python train.py --norm="layernorm" --norm_eps=1e-05 --rope_fraction=1.0 --bias="all" --parallel_block=false --init="normal" --optimizer="muon" --lr_mult_down=1.5 --max_seq_len=1024 --max_steps=12894 --dataset="wikipedia_en"
MLP neurons of a small language model. Each row is named by its layer, matrix (down: output weights) and neuron, and shows model dimensions 128-255. Each number is 200 + 40 x the weight over its row's rms, rounded and kept within 0 to 999.
Before each neuron's rows, "raises" lists the tokens whose logits its output raises most directly, leaving later layers aside.

raises: " troops", " soldiers", " army", " infantry", " Army"
L3.down2489,199,218,143,272,189,237,289,197,214,175,213,261,238,216,135,200,155,169,236,217,181,147,145,205,253,157,120,192,226,200,305,297,178,227,182,187,184,165,203,287,171,231,186,250,170,287,206,185,172,178,130,143,199,162,208,159,216,249,164,298,226,207,174,173,166,263,237,213,160,219,211,187,135,148,224,227,205,200,220,129,153,188,194,221,229,251,196,136,221,253,202,166,149,248,193,228,188,221,192,263,206,217,271,228,202,205,218,200,181,231,259,243,170,131,261,168,167,261,143,175,256,189,165,241,182,141,222,221

raises: "ited", "ced", "ro", "red", "ended"
L3.down496,226,187,151,183,137,220,190,260,108,152,175,166,219,169,253,243,187,238,231,250,278,149,199,229,201,169,194,250,210,253,261,162,144,307,263,213,275,183,214,194,183,214,195,156,202,159,239,208,218,208,237,232,241,209,212,174,165,244,182,231,250,256,178,256,217,299,282,209,167,145,203,284,168,161,173,193,219,212,173,217,195,193,185,165,208,241,135,208,213,223,204,195,196,258,223,99,124,205,295,194,159,156,140,183,196,123,171,189,280,171,197,191,289,230,233,202,214,249,307,218,158,150,147,197,138,176,200,226

raises: ", they", ", she", ", he", ", it", ", they were"
L3.down261,185,218,251,205,222,271,196,209,197,201,154,259,120,247,160,244,239,169,222,182,192,156,208,140,227,222,184,233,142,243,212,202,179,169,121,209,187,136,217,274,298,278,264,183,226,247,188,103,215,224,204,288,220,115,241,122,218,216,181,184,242,125,140,171,202,114,216,211,224,215,131,146,222,186,203,164,213,262,186,233,184,200,186,201,226,192,182,253,224,224,156,160,163,224,261,220,119,189,150,278,186,218,202,166,185,218,208,172,157,207,171,233,269,227,148,214,225,181,180,276,244,200,253,150,209,197,181,162

raises: " of three", " of p", " of ", " of c", " of m"
L3.down1896,196,186,166,207,166,163,162,229,244,272,229,230,178,195,276,220,193,218,226,144,202,190,248,195,150,129,138,152,165,230,226,235,252,203,209,203,211,203,209,145,217,181,215,160,269,287,153,178,159,215,194,252,211,207,251,254,222,151,164,183,163,278,245,204,217,319,211,185,178,202,188,156,244,191,181,253,203,248,196,200,234,142,197,186,193,217,237,136,158,197,156,151,172,277,221,218,281,165,186,228,183,247,202,260,208,197,196,206,258,171,162,181,128,257,191,232,215,267,225,186,186,236,206,253,155,184,193,153

raises: " of each", " of its", " of the", " of these", " of all"
L3.down1515,188,189,203,179,146,229,216,239,218,214,216,184,301,189,241,160,142,216,252,164,200,188,260,163,162,149,172,136,238,216,228,171,192,209,207,235,107,225,215,279,218,173,190,171,232,176,236,245,127,279,209,188,162,202,219,171,186,262,198,223,208,129,158,207,256,312,298,231,176,241,210,158,198,161,182,271,151,224,187,202,262,164,171,135,120,191,242,179,236,248,212,184,193,252,176,204,183,230,203,226,219,185,240,230,204,183,262,272,186,183,197,180,199,172,224,165,114,193,232,144,165,168,157,205,155,215,198,190

raises: " way.", " way", " boat", "point", "ingly"
L3.down2311,221,186,138,89,194,226,146,173,172,200,234,150,195,217,169,207,194,225,228,193,185,210,189,202,223,169,164,219,173,214,275,169,190,202,157,193,164,227,231,192,217,232,247,209,187,245,182,309,199,177,155,173,203,176,163,126,209,181,257,209,224,248,225,201,156,188,155,221,271,188,122,107,218,192,208,258,152,155,183,220,221,204,240,223,186,123,178,236,173,200,237,166,226,246,242,221,213,200,122,155,218,244,214,100,236,204,183,102,175,187,234,168,192,265,243,231,175,266,212,262,218,208,251,118,150,144,195,208

raises: "ers to", "abs", " They", "es to", "men"
L3.down1233,138,120,202,151,176,288,271,232,135,151,230,243,218,201,143,235,166,201,141,144,214,179,227,192,229,227,167,231,224,151,201,246,179,229,212,157,255,253,175,216,203,252,126,214,186,308,200,227,273,297,256,183,272,226,148,206,170,279,166,186,253,128,214,205,189,205,196,190,199,170,164,249,194,252,170,154,121,233,267,275,208,207,248,186,110,173,188,211,161,191,262,150,138,232,282,112,138,219,147,254,216,240,235,185,214,222,283,198,172,276,187,199,149,209,178,198,179,265,202,276,222,199,187,217,231,192,271,163

raises: "ki", "ree", "ski", "ky", "emi"
L3.down679,240,175,240,260,247,216,154,135,175,227,275,181,193,172,197,155,246,168,230,194,258,200,133,206,270,173,199,335,176,175,101,206,243,136,232,175,208,237,85,204,172,205,243,225,227,171,178,205,183,165,246,130,198,211,255,190,190,249,164,201,125,141,206,195,191,207,179,163,209,246,159,164,159,238,186,220,214,198,182,180,204,174,142,247,225,222,220,188,153,223,200,116,170,180,212,192,271,229,169,238,221,254,177,267,225,213,207,181,240,191,152,267,198,222,151,221,228,180,176,163,217,182,133,220,181,194,193,229

raises: " daughter", " wife", " son.", " career", " son of"
L3.down2003,184,252,183,171,249,259,162,200,204,175,166,256,203,168,190,273,185,278,208,175,170,261,256,167,171,168,134,277,240,226,191,155,195,232,162,239,241,182,256,199,231,163,239,159,161,221,249,198,206,135,216,184,203,170,175,196,195,239,193,189,239,197,245,145,121,210,148,183,219,108,174,221,251,277,205,191,179,253,197,241,113,211,186,201,230,189,226,146,187,205,189,91,219,197,121,127,245,187,205,169,136,121,129,168,233,187,206,163,229,185,244,165,226,214,225,285,187,200,179,197,168,168,151,236,217,230,204,202